config.toml
n_layer = 14
d_model = 384
n_head = 3
n_kv_head = 3
head_dim = 128
d_mlp = 1536
vocab_size = 2048
activation = "tanh_gelu"
norm = "layernorm"
norm_place = "pre"
norm_eps = 1e-05
positions = "learned+rope"
rope_base = 500000.0
rope_fraction = 1.0
qk_norm = false
attn_scale = 0.0884
bias = "all"
tie_embeddings = true
parallel_block = false
init = "normal"
init_std_qkv = 0.0185
init_std_o = 0.00349
init_std_up = 0.0185
init_std_down = 0.00349
init_out_by_depth = true
optimizer = "adamw"
lr = 0.000696
beta1 = 0.9
beta2 = 0.99
weight_decay = 0.16
lr_head = 0.0048
grad_clip = 1.0
warmup_steps = 321
schedule = "wsd"
decay_fraction = 1.0
decay_shape = "sqrt"
final_lr_fraction = 0.0
batch_tokens = 32768
seq_len = 1024
doc_mask = false
train_tokens = 496500000
steps = 15152
dataset = "wikipedia_en"
MLP neurons of a small language model. Each row is named by its layer, matrix (up: input weights) and neuron, and shows model dimensions 288-351. Each number is 50 + 10 x the weight over its row's rms, rounded and kept within 0 to 99.
Before each neuron's rows, "fires in" lists the words (lower case) most often at its 100 highest values on Wikipedia text that the model never trained on; "fires on" lists the tokens most often at its 100 highest values on Wikipedia text that the model never trained on.

fires in: "of", "there", "since"
fires on: " of", "re", "ce", "if"
L11.up106:54 50 55 69 55 61 53 27 52 66 47 50 37 59 38 47 40 53 59 56 62 37 49 47 42 59 40 63 67 47 54 52 50 52 69 66 39 57 50 51 46 63 47 46 24 57 65 62 68 55 35 45 55 36 68 45 42 52 61 45 44 45 59 59

fires in: "of", "de", "in"
fires on: " de", " of", " in", " De", " Du"
L6.up1427:71 52 40 58 59 59 60 52 68 41 39 38 56 63 51 47 37 44 58 40 60 50 45 38 61 81 57 47 60 47 61 42 40 43 60 64 57 30 62 55 64 47 46 26 56 61 41 69 54 33 46 40 64 45 54 30 53 47 51 58 67 52 46 47

fires in: "cross"
fires on: "s", "ing", "ce"
L8.up171:34 48 60 59 48 42 50 60 44 58 54 48 69 61 42 40 49 49 51 63 47 72 59 56 46 65 64 59 47 40 65 50 45 66 65 53 56 53 55 38 36 36 58 52 35 10 55 48 66 39 41 47 48 55 44 52 65 48 48 55 55 44 30 43

fires in: "of", "during", "important", "public", "passing"
fires on: "port", " of", "ring", "x", "lic", "ing"
L5.up314:55 40 59 41 47 45 43 40 42 39 75 49 41 34 25 49 49 77 61 47 59 27 51 51 50 40 28 39 53 33 64 47 44 56 57 58 71 47 38 41 51 56 50 40 46 58 38 52 60 48 48 44 39 45 44 55 55 33 56 42 47 60 50 41

fires in: "and", "has", "have", "to"
fires on: " and", " has", " have", " to", " Per", " Ma"
L11.up1218:59 46 40 44 17 34 65 48 43 56 53 37 49 51 31 54 39 52 59 43 49 55 64 45 48 56 59 38 61 32 50 25 54 64 63 45 44 54 62 44 41 47 60 29 52 61 61 60 58 32 42 50 64 64 65 52 46 54 58 57 50 58 48 45

fires in: "in", "be"
fires on: " in", " be", " Be"
L5.up970:44 32 43 49 60 45 43 41 58 56 36 32 64 39 53 46 42 41 42 36 44 54 44 28 58 51 58 50 46 64 57 48 44 37 48 50 63 52 61 56 34 43 49 41 50 51 67 56 39 39 50 31 58 62 36 40 63 61 65 67 57 57 45 49

fires in: "and", "of", "social", "cultural", "financial"
fires on: "al", " and", " of", "lic"
L5.up594:47 50 29 65 42 52 39 55 53 58 46 55 29 56 51 69 39 53 68 45 45 55 52 47 58 59 62 44 73 37 37 61 61 58 46 47 61 40 51 70 50 65 52 32 60 61 57 51 53 48 54 42 44 45 56 51 53 42 55 46 44 66 51 48

fires in: "of", "princess"
fires on: " of", "n", "ce", " Pa", "ie"
L5.up266:47 43 49 63 59 55 50 40 60 54 48 57 61 61 31 50 26 49 61 42 51 58 41 41 69 67 61 50 50 56 53 57 33 50 64 51 44 46 55 48 49 62 46 21 42 61 44 46 53 49 51 45 62 40 62 53 52 32 60 59 56 52 53 37

fires in: "district", "name", "senate", "candidate", "secretary", "since"
fires on: "ate", " name", " District", "de", "re", "e"
L5.up1274:53 53 31 43 52 51 59 45 70 37 54 43 40 48 52 54 40 54 54 35 53 55 57 51 62 60 54 61 66 54 58 44 49 23 46 37 56 41 71 49 43 50 45 55 34 40 54 44 61 49 34 54 58 41 50 49 56 39 54 54 60 55 53 55

fires in: "are", "is", "be"
fires on: " are", " is", "s", " be"
L8.up1089:53 57 49 50 40 29 50 39 51 40 47 34 55 40 44 60 51 43 48 49 56 56 52 40 38 54 58 77 51 54 58 40 34 69 57 52 66 40 44 43 32 47 49 47 35 40 59 51 50 40 50 36 48 52 56 49 52 34 61 62 54 53 53 53

fires in: "many", "as", "the", "several", "his"
fires on: " as", " many", " The", " several", " His"
L8.up1041:51 60 48 48 49 49 59 39 48 27 49 43 59 72 33 51 49 54 47 47 77 51 47 43 47 63 63 56 63 56 60 43 36 53 45 59 47 34 48 56 40 54 58 44 51 55 37 61 55 43 42 23 51 49 41 20 49 55 47 46 56 39 53 55

fires in: "most", "not", "few", "notable", "notre", "network"
fires on: "w", " most", " not", "t", "tch"
L5.up530:44 47 19 40 51 50 49 54 48 61 59 57 45 27 49 41 43 50 43 50 79 39 33 56 57 62 57 69 42 56 57 29 46 36 39 65 60 44 53 50 62 46 45 56 62 54 69 36 46 61 45 45 43 46 45 49 55 55 57 64 58 49 65 58

fires in: "two", "three", "in", "four", "france", "fourth"
fires on: " two", " three", " four", " in", " France", "an"
L5.up1498:55 52 43 52 42 58 57 49 53 66 46 59 60 70 41 39 32 44 53 40 55 54 44 27 54 50 60 52 39 50 60 60 40 49 49 58 63 50 67 70 44 42 54 45 40 45 31 49 55 45 58 61 42 40 66 09 56 60 56 50 56 55 55 44

fires in: "county", "sport", "since", "district"
fires on: " County", "in", "port", " District", "ho"
L5.up1524:54 58 27 62 50 50 27 57 68 50 60 29 51 58 30 55 43 53 64 38 46 53 39 46 58 48 55 51 44 58 61 62 56 30 43 45 58 47 45 41 61 43 57 63 56 38 40 75 35 46 51 50 64 47 47 59 56 42 51 36 55 56 50 51

fires in: "were", "was", "also", "now"
fires on: " were", " was", "ly", " also", "li", "ally"
L11.up850:49 47 51 49 55 28 70 51 53 42 59 40 48 59 60 75 47 42 64 43 59 37 41 32 54 53 56 53 51 72 75 58 44 37 49 46 41 51 61 65 27 45 49 62 46 50 43 37 61 51 49 37 55 55 46 44 36 51 57 44 64 49 42 46

fires in: "7", "9", "8", "4", "6"
fires on: " 7", " 9", " 6", " 4", " 8"
L5.up388:65 54 40 61 56 42 63 45 72 56 38 44 47 43 65 60 26 66 59 45 57 51 41 33 41 67 59 49 49 50 58 24 46 42 65 64 63 43 53 53 53 44 46 51 55 54 54 50 46 52 73 39 64 48 42 50 61 49 75 60 72 58 40 55

fires in: "has", "and", "had"
fires on: " has", " and", " had", " at"
L11.up197:56 47 48 34 44 38 65 56 51 61 72 30 58 50 31 65 34 65 55 63 60 42 43 59 54 57 69 56 68 65 64 37 30 45 54 51 56 47 43 47 51 42 50 34 59 68 45 63 60 36 24 48 51 39 57 54 59 57 60 29 53 46 45 39

fires in: "was", "is", "became", "were"
fires on: " was", " is", " became", " were", " of"
L11.up1283:40 70 53 46 61 36 41 54 36 44 49 50 53 54 40 49 35 51 51 50 66 46 35 29 64 52 59 60 53 35 56 46 60 65 35 52 43 46 36 49 42 38 51 44 48 57 61 57 62 45 44 41 49 38 58 25 46 58 58 59 49 47 52 53

fires in: "and"
fires on: " and"
L11.up490:53 54 42 56 52 51 42 52 35 50 46 65 55 48 41 47 50 61 43 40 52 52 55 29 50 52 41 52 59 49 49 63 65 61 55 57 71 49 30 59 43 63 58 57 59 46 49 62 55 36 41 54 46 65 49 52 46 40 42 40 59 44 51 40

fires in: "are", "is", "28", "two", "25", "many"
fires on: " are", " is", " 28", "y", " two", "25"
L5.up574:56 80 45 63 26 36 72 35 50 48 56 65 59 42 44 54 44 48 69 35 54 45 54 32 44 65 72 45 44 56 49 47 38 66 47 49 41 37 64 54 53 47 55 36 36 67 58 47 57 61 32 50 55 49 61 27 54 48 55 58 55 51 55 56

fires in: "all", "among", "of", "most", "twelve", "both"
fires on: " all", " of", "st", " among", "ve", " All"
L5.up1246:54 51 35 39 50 50 46 53 40 52 58 60 53 36 39 54 42 54 62 52 68 31 48 55 44 52 47 83 49 57 52 47 54 59 50 59 56 39 44 44 37 52 47 35 43 56 51 52 41 37 38 53 64 30 52 38 40 44 35 60 58 41 55 72

fires in: "of"
fires on: " of", "on", "lo", " 12", "mo"
L6.up1429:47 57 56 59 49 52 54 50 58 52 45 32 64 70 53 60 41 50 46 47 45 36 36 39 63 59 62 48 58 42 52 45 44 65 50 50 49 38 44 32 64 66 50 54 51 75 55 51 44 41 38 50 58 36 51 23 50 54 50 60 55 57 37 62

fires in: "of", "by", "upon", "direct", "strong"
fires on: " of", " by", "rect", "ive", "ong", "on"
L5.up667:56 47 52 27 49 32 48 43 70 50 46 50 50 55 47 44 42 38 46 41 63 36 57 58 41 53 48 51 66 70 45 46 66 57 44 64 37 56 44 52 58 83 45 32 49 60 41 36 42 39 47 51 59 49 55 41 57 52 51 57 57 63 58 67

fires in: "this", "s", "girls", "wisconsin", "he"
fires on: "s", " this", " This", " he"
L8.up727:54 54 47 52 49 46 32 42 33 47 70 50 64 48 43 60 49 81 66 42 59 34 69 43 36 60 50 58 38 68 41 37 53 59 51 52 58 30 41 46 38 52 47 42 51 58 43 39 40 53 46 38 42 45 46 43 37 60 47 48 47 45 37 59

fires in: "to", "top"
fires on: " to"
L5.up1030:44 60 54 63 40 27 64 41 60 52 54 50 43 44 39 42 44 52 55 39 67 24 54 54 39 57 55 44 65 45 58 51 44 53 61 35 69 31 49 50 46 59 42 42 63 68 34 43 59 42 57 56 63 41 40 35 49 52 55 51 52 63 42 49

fires in: "one", "another", "women"
fires on: " one", " another", "e", "other", " Women"
L6.up615:54 34 50 47 32 35 28 42 64 54 72 68 59 37 56 58 45 50 47 34 65 42 46 29 38 63 69 52 48 63 48 40 38 59 70 57 61 37 40 60 53 52 42 52 54 40 48 43 48 41 70 58 45 40 49 58 51 65 35 50 55 67 39 48

fires in: "many", "of", "two", "several"
fires on: " many", " of", "y", " two", " several", " three"
L5.up1394:49 69 54 32 42 45 53 46 39 60 48 60 56 50 45 45 46 59 58 49 63 45 36 59 49 53 54 53 33 53 48 47 40 56 41 39 49 42 63 55 52 38 47 46 29 58 43 42 39 52 45 37 45 36 55 33 50 53 45 62 57 60 59 62

fires in: "of", "in", "during", "throughout", "prévost"
fires on: " of", " in", "st", "ring", "out"
L5.up52:56 49 49 57 48 53 57 38 48 46 66 48 40 57 69 34 34 66 63 46 54 44 51 46 45 54 40 50 48 59 54 66 52 57 49 60 62 44 32 51 48 78 49 29 67 48 37 65 45 46 43 50 69 54 32 35 59 54 51 56 79 54 47 49

fires in: "of"
fires on: " of", "c", "sh"
L5.up1284:44 60 43 46 66 50 46 51 40 62 58 52 47 61 43 47 52 50 50 35 59 34 52 59 47 49 48 43 65 55 38 41 39 65 42 57 54 51 42 46 45 63 51 40 55 58 50 66 27 48 44 58 44 43 58 35 51 49 41 52 53 71 62 54

fires in: "known", "such", "supreme", "notable", "immediately"
fires on: "me", " known", " such", "ed", "est", "ult"
L6.up648:59 54 53 44 52 55 58 45 65 64 41 34 53 43 51 59 24 54 50 49 59 32 58 43 59 56 44 48 44 52 43 48 40 54 66 64 51 45 37 70 54 48 34 39 50 45 35 51 46 46 43 61 48 42 48 57 46 66 42 50 58 50 49 45

fires in: "season", "time", "night", "began", "years", "knight"
fires on: " time", "ight", " season", "s", " began", "es"
L6.up1032:45 48 62 51 51 34 38 60 57 58 64 52 33 47 42 67 56 53 51 44 76 26 43 43 49 55 55 65 38 58 61 35 41 58 48 45 54 51 44 65 47 64 41 38 58 44 39 47 39 62 35 36 40 47 49 48 45 66 58 35 57 63 48 47

fires in: "an", "ground", "any", "gold", "gain"
fires on: " an", " g", "g", " G"
L5.up185:50 46 55 69 38 46 55 52 44 54 53 50 47 60 35 64 51 52 65 46 55 51 46 55 48 44 56 57 39 59 62 36 56 32 46 64 46 54 70 54 47 45 45 39 57 49 49 39 55 46 50 53 41 40 43 51 57 52 59 42 49 61 52 47

fires in: "of", "and", "most", "for"
fires on: " of", " and", "st", "ite", "ti", " for"
L5.up1451:59 69 48 46 50 59 66 45 46 51 60 60 40 54 42 52 45 65 52 38 44 42 47 60 43 61 53 41 57 48 52 34 41 39 53 55 62 27 46 45 46 44 41 51 59 51 50 47 33 46 63 37 44 37 51 37 48 25 63 52 64 51 69 64

fires in: "and", "of", "all", "main"
fires on: " and", " main", " of", " de", " all"
L11.up535:38 42 37 65 57 45 45 54 64 57 49 61 47 42 32 54 58 49 67 58 52 42 45 48 56 60 55 62 63 54 62 38 60 59 66 57 45 53 52 41 46 53 47 57 45 52 33 47 52 56 37 35 56 57 55 52 32 48 31 55 47 55 64 68

fires in: "since", "after", "before", "to", "while", "following"
fires on: " su", "ce", "After", " to", "le", " after"
L6.up255:82 66 52 46 64 45 34 34 57 46 38 54 42 59 56 39 34 47 46 57 53 29 45 48 65 50 41 43 57 58 54 34 48 36 47 61 60 35 51 56 28 68 27 52 38 56 40 53 55 43 44 43 60 46 51 30 44 32 68 51 64 59 69 54

fires in: "to", "not", "should"
fires on: " to", "s", " not", "d", "ly", "ver"
L8.up868:68 63 37 53 43 39 57 33 65 44 61 57 63 56 52 60 39 53 53 41 48 36 63 39 38 78 42 48 55 44 49 49 35 43 55 48 60 45 42 53 28 34 46 41 42 56 46 59 46 50 34 41 50 49 46 39 52 51 52 60 53 39 29 57